{"d_model": 160, "n_head": 5, "activation": "swiglu", "norm_eps": 1e-05, "bias": "all", "init_std_o": 0.00475, "lr": 0.00728, "lr_mult_o": 3.0, "lr_head": 0.0156, "schedule": "wsd", "final_lr_fraction": 0.0, "dataset": "wikipedia_en"}
MLP neurons of a small language model. Each row is named by its layer, matrix (down: output weights) and neuron, and shows model dimensions 32-127. Each number is 200 + 30 x the weight over its row's rms, rounded and kept within 0 to 999. A neuron's up and down rows have the sign that makes its largest values positive.
After each neuron's rows, "fires before" lists the tokens most often just after its 100 highest values on Wikipedia text that the model never trained on.

L15.down260,254,174,244,210,179,205,232,190,175,241,195,238,187,196,210,184,161,236,214,170,196,212,210,240,209,235,216,221,183,197,148,192,179,176,235,265,206,227,172,170,192,174,256,198,265,210,219,233,219,200,192,72,200,205,244,174,178,170,272,243,176,207,187,166,197,187,212,203,223,238,211,208,199,207,48,212,192,174,148,177,172,231,204,214,211,181,179,194,197,211,216,212,206,143,239,230
fires before: "\n", "born"

L9.down73,199,188,163,174,236,203,195,178,175,149,190,209,210,223,196,205,193,202,216,200,170,158,216,198,187,133,229,139,215,211,186,189,203,196,192,172,199,192,197,172,155,204,161,220,216,166,241,155,223,246,170,158,171,176,238,193,202,200,234,244,177,257,217,183,189,224,192,199,200,173,193,159,197,194,315,235,171,209,276,226,172,187,206,164,209,221,239,187,183,182,254,152,296,226,239,239
fires before: "\n", ",", " The"

L11.down219,175,215,156,231,226,164,180,237,208,215,181,204,218,202,246,218,188,175,218,214,201,200,167,150,177,159,179,194,197,199,226,187,227,194,146,174,187,224,168,218,229,204,171,201,234,221,184,252,177,191,239,188,146,175,173,210,183,179,237,182,186,209,230,208,199,192,160,257,208,139,230,145,214,189,347,210,232,214,197,215,157,189,175,172,234,210,202,203,223,202,218,210,166,201,171,208
fires before: "\n"

L11.down151,141,165,183,184,214,201,200,178,176,174,220,175,210,174,160,224,207,160,180,210,196,220,143,169,144,167,176,191,159,180,222,222,212,196,174,221,192,201,231,171,203,184,273,171,173,203,234,199,159,192,189,222,226,210,234,149,199,300,184,227,183,211,199,174,190,195,195,182,210,201,196,198,174,161,201,203,234,212,248,162,219,239,223,185,211,190,143,166,212,206,200,262,137,196,238,221
fires before: " ", "\n", " |", " Candidate", " Republican"

L15.down300,210,151,202,203,174,182,203,246,227,213,179,159,185,216,152,261,204,228,275,163,204,205,163,249,225,166,206,172,193,232,163,195,203,163,223,181,156,242,166,193,205,181,196,198,179,180,232,206,212,189,200,244,168,224,197,161,169,234,171,149,161,211,201,210,186,198,204,234,148,249,178,191,169,196,233,239,164,147,176,168,207,249,243,197,204,191,190,187,201,229,175,180,197,175,190,152
fires before: " |", " was", " (", " signed", " played"

L12.down376,179,228,190,163,181,173,179,192,221,186,207,187,181,209,203,221,152,224,199,179,220,230,219,202,199,226,220,208,210,187,200,182,201,214,204,214,204,162,234,201,219,199,205,215,187,205,192,207,226,207,212,199,193,233,225,217,166,199,169,204,203,234,211,230,231,219,163,238,201,182,251,192,184,192,424,199,204,176,205,202,175,152,226,199,252,174,204,192,221,226,212,196,191,194,187,198
fires before: "\n"

L12.down430,221,226,222,196,175,189,211,175,212,168,224,180,209,234,222,187,224,146,163,175,223,263,188,191,206,214,191,151,207,180,225,190,193,247,172,198,207,216,230,198,184,197,196,189,236,245,184,206,165,189,224,245,193,200,173,189,181,166,212,179,170,159,214,192,200,244,186,257,198,172,220,178,251,197,426,195,248,197,218,208,196,164,212,243,204,191,210,234,210,171,227,155,215,197,188,228
fires before: "\n"

L15.down200,207,249,229,240,201,210,250,190,228,227,203,199,154,225,212,189,197,240,196,197,166,227,216,177,183,256,199,183,178,144,135,127,265,123,237,230,212,238,244,173,205,180,163,232,227,185,192,193,163,236,238,272,220,260,225,241,210,185,194,165,185,162,193,198,228,231,198,192,220,161,174,215,192,142,189,225,190,171,184,219,205,220,193,192,205,183,247,181,204,214,232,211,189,224,264,202
fires before: "|"

L12.down312,167,200,162,184,165,179,144,198,225,173,205,222,175,235,157,241,174,166,203,171,199,201,206,198,208,167,216,186,209,172,171,212,189,257,236,242,172,135,237,174,198,228,243,185,170,169,185,211,209,227,184,264,222,181,163,171,225,178,164,206,174,207,186,237,207,237,182,231,211,214,172,194,189,189,364,190,202,191,198,222,208,189,189,173,170,188,197,273,222,174,183,213,166,195,208,182
fires before: "\n"

L15.down417,201,226,215,233,196,188,201,196,225,209,203,156,201,190,160,149,216,220,230,207,181,240,259,205,196,172,183,240,199,164,225,182,160,190,199,193,172,245,174,218,171,162,228,145,217,208,212,200,181,224,160,192,171,208,139,241,172,232,207,215,197,208,204,195,195,161,169,170,203,174,208,244,186,194,72,218,169,263,150,239,203,174,225,188,216,146,214,168,191,194,205,187,169,185,183,175
fires before: "\n"

L12.down112,217,198,201,194,199,191,180,189,212,194,171,183,202,151,197,258,220,141,174,191,186,187,215,185,211,159,179,243,193,202,222,215,233,231,153,249,199,183,209,225,256,217,142,159,266,184,224,206,167,180,168,177,190,242,156,208,199,159,224,177,220,209,197,187,185,224,207,176,220,167,153,152,194,200,357,209,264,220,199,239,183,255,214,187,190,220,153,184,246,247,185,190,149,181,179,206
fires before: "\n"

L9.down401,208,219,205,206,166,188,205,224,249,156,181,224,222,156,184,179,181,188,209,169,166,195,206,215,264,262,219,234,181,212,181,166,144,226,239,180,176,149,195,177,211,236,149,200,204,198,171,200,226,193,234,214,266,181,163,146,182,185,239,205,177,217,167,211,197,207,229,169,201,221,198,204,212,208,263,233,149,183,166,228,230,205,239,196,193,202,185,218,182,130,171,200,240,184,174,193
fires before: "\n", "-"

L12.down182,154,183,197,239,192,198,169,190,193,204,168,239,258,152,211,169,154,180,139,215,257,199,195,225,229,176,178,227,203,205,138,223,216,204,174,195,244,201,184,217,229,207,190,199,213,200,174,152,198,176,232,207,184,200,174,242,205,215,185,226,214,194,198,223,201,259,179,193,210,185,242,104,195,189,314,162,276,197,173,199,227,202,162,229,153,208,178,206,190,206,245,185,155,155,181,223
fires before: "\n", "-"

L15.down48,166,257,212,201,216,225,213,274,166,218,248,214,172,189,216,195,188,246,210,216,202,217,255,214,222,206,225,150,142,227,241,193,185,182,192,198,171,202,213,211,240,199,203,175,189,193,174,227,164,206,203,300,204,177,185,188,169,165,166,199,204,198,194,195,221,187,194,167,231,214,231,190,186,182,66,177,244,170,190,143,230,161,183,231,229,153,228,190,207,211,230,207,189,200,198,191
fires before: " |", ".", "\n"

L11.down383,177,179,160,255,210,195,208,215,177,188,192,236,226,197,218,210,189,171,208,197,188,200,191,195,156,156,182,210,227,199,171,180,226,189,217,197,237,137,224,228,251,170,157,172,211,210,202,201,195,181,218,207,186,217,181,225,207,191,185,203,175,174,222,200,237,177,222,194,225,175,195,163,209,214,422,175,206,272,187,230,175,190,164,196,228,254,181,246,189,195,213,204,168,201,200,194
fires before: "\n"

L13.down342,158,195,229,214,146,249,200,175,223,161,172,230,203,189,209,134,211,190,187,161,185,222,178,172,171,199,171,204,251,241,182,182,158,196,198,199,236,210,213,231,257,164,239,204,247,188,213,215,188,176,124,234,185,232,170,195,247,208,219,235,192,165,173,216,203,176,181,197,249,209,235,206,219,211,331,204,213,200,222,202,222,182,212,197,189,176,155,218,217,233,226,187,257,159,201,208
fires before: "\n", " ==", "-", " record", "s"

L11.down406,196,207,149,221,204,188,190,218,265,150,216,220,218,217,222,209,151,211,180,205,180,169,188,174,199,159,200,193,186,218,168,138,185,162,207,177,180,181,230,177,219,184,140,187,224,228,195,235,232,218,218,224,203,179,243,208,230,221,185,182,188,194,248,193,234,180,183,207,202,171,229,183,160,186,401,186,209,223,208,189,152,148,157,203,213,182,202,240,243,221,217,169,213,179,201,194
fires before: "\n"

L12.down346,231,179,167,197,212,174,216,181,183,182,154,251,180,233,189,213,190,222,214,150,207,201,224,201,182,173,210,192,140,219,197,254,199,201,181,225,226,194,218,191,266,255,231,222,152,177,277,152,224,229,189,182,246,214,213,175,219,249,211,175,239,185,230,215,211,232,168,219,226,208,225,232,208,211,223,164,206,204,166,183,210,176,137,217,199,221,174,256,233,198,244,257,157,249,184,196
fires before: "\n", ")", " |"

L8.down416,189,198,194,203,181,185,216,225,220,219,204,191,203,249,215,243,207,213,184,184,207,176,278,196,177,253,216,191,192,172,155,177,193,155,200,186,219,221,224,174,223,214,212,151,158,159,186,190,177,206,224,194,242,154,201,225,165,247,150,164,195,200,191,235,180,222,169,185,243,199,251,220,155,216,196,170,212,230,175,151,179,225,206,237,202,219,225,185,208,183,204,160,234,216,232,201
fires before: "===", "==", ":", "|", " |"

L8.down132,248,205,224,259,136,197,169,148,166,144,242,185,168,208,163,211,186,186,165,223,150,159,164,182,193,207,164,218,161,238,188,185,217,180,264,194,203,213,200,165,209,186,158,173,257,209,196,160,202,189,170,253,168,180,157,189,230,207,232,213,188,243,228,182,181,198,175,195,267,201,174,191,248,179,249,223,246,189,229,213,189,200,187,154,226,240,234,205,202,187,233,192,218,166,165,180
fires before: "-", " Qa"

L13.down410,201,233,170,176,159,219,210,194,201,164,236,180,196,183,212,182,212,207,203,175,191,216,230,201,214,208,213,172,228,180,197,212,182,241,192,190,176,202,194,192,199,214,205,220,213,201,182,219,194,152,241,220,183,178,185,193,182,194,144,190,184,193,186,230,242,172,242,190,215,202,200,230,211,185,434,163,208,182,221,181,198,225,161,182,198,242,196,205,168,160,207,227,220,245,218,192
fires before: "\n"

L7.down264,196,225,185,205,179,166,173,154,165,178,193,211,221,228,233,210,200,210,178,183,209,224,189,190,166,164,204,201,227,139,197,186,155,216,238,198,203,159,224,166,218,176,173,183,203,183,218,203,198,188,185,167,227,221,200,202,170,197,228,220,244,234,245,191,175,207,170,225,222,173,193,188,211,217,409,215,187,251,252,251,169,213,222,189,204,183,213,181,170,194,201,182,213,214,207,221
fires before: "\n", " The", " In", " He", " She"

L9.down177,265,224,178,202,206,182,154,203,202,173,256,185,212,196,211,219,222,209,192,232,192,161,181,216,261,215,217,223,162,173,172,186,219,182,201,228,258,209,242,164,198,214,200,265,204,126,219,186,224,179,222,178,208,186,160,179,243,131,200,182,176,224,182,213,226,162,159,212,230,271,189,195,220,215,216,162,217,214,202,190,185,173,208,209,173,249,193,167,188,144,196,187,258,170,179,262
fires before: " |", "ator"

L11.down76,197,207,196,193,152,205,216,193,159,207,160,194,191,209,198,201,185,224,233,185,210,187,196,197,186,165,205,198,206,250,195,200,190,207,227,160,209,185,274,245,269,208,171,222,222,207,179,199,200,185,219,227,214,189,174,165,179,231,186,205,219,217,222,232,216,206,178,222,168,154,201,211,207,220,399,223,249,203,168,196,186,232,204,230,185,188,207,236,178,167,214,167,159,214,183,182
fires before: "\n"

L12.down53,188,223,171,189,191,182,175,182,186,230,200,193,204,188,210,200,247,185,190,219,161,219,200,261,216,235,225,190,227,197,188,217,205,227,192,154,197,194,200,158,170,218,232,216,204,214,221,269,207,232,230,194,168,250,190,135,204,207,150,144,196,236,220,203,156,179,244,218,168,189,229,167,208,180,266,174,229,218,218,200,217,239,197,237,201,191,184,185,223,177,136,196,231,177,252,229
fires before: "\n", "==", ")", ":"

L12.down217,173,179,229,207,236,204,176,212,234,180,200,221,174,192,240,206,247,177,216,212,189,178,212,210,189,223,228,164,188,205,218,200,187,207,224,188,199,139,252,169,168,245,264,172,198,167,156,240,201,206,285,223,223,237,205,206,154,221,134,222,208,228,207,164,135,207,208,218,202,227,219,200,242,232,173,189,256,173,240,182,177,232,218,196,188,211,183,188,202,151,200,218,186,205,238,241
fires before: " |", "0.0", "=="

L15.down57,202,242,180,213,201,182,215,147,240,191,174,189,209,177,178,203,196,228,176,201,162,195,167,219,152,154,224,164,166,183,63,166,195,221,205,204,203,168,208,181,190,186,182,180,203,237,176,190,180,239,224,266,232,194,219,210,190,183,301,206,189,197,199,200,179,172,171,227,226,174,199,186,170,178,335,173,198,244,217,255,202,174,162,192,181,185,221,238,218,198,196,200,181,214,190,188
fires before: "|", "\n", "-", "|---|"

L12.down202,209,195,145,240,230,205,156,221,241,164,204,201,211,170,154,205,161,174,163,256,214,178,182,271,179,252,175,251,175,172,180,190,219,202,214,199,163,179,183,166,208,197,242,219,182,186,226,208,227,218,264,175,142,244,204,210,215,146,189,193,217,185,191,260,208,183,196,239,146,212,165,189,139,186,194,144,235,200,184,145,184,170,243,210,195,238,171,238,129,167,181,185,197,173,221,237
fires before: " |", " -", " and", " no"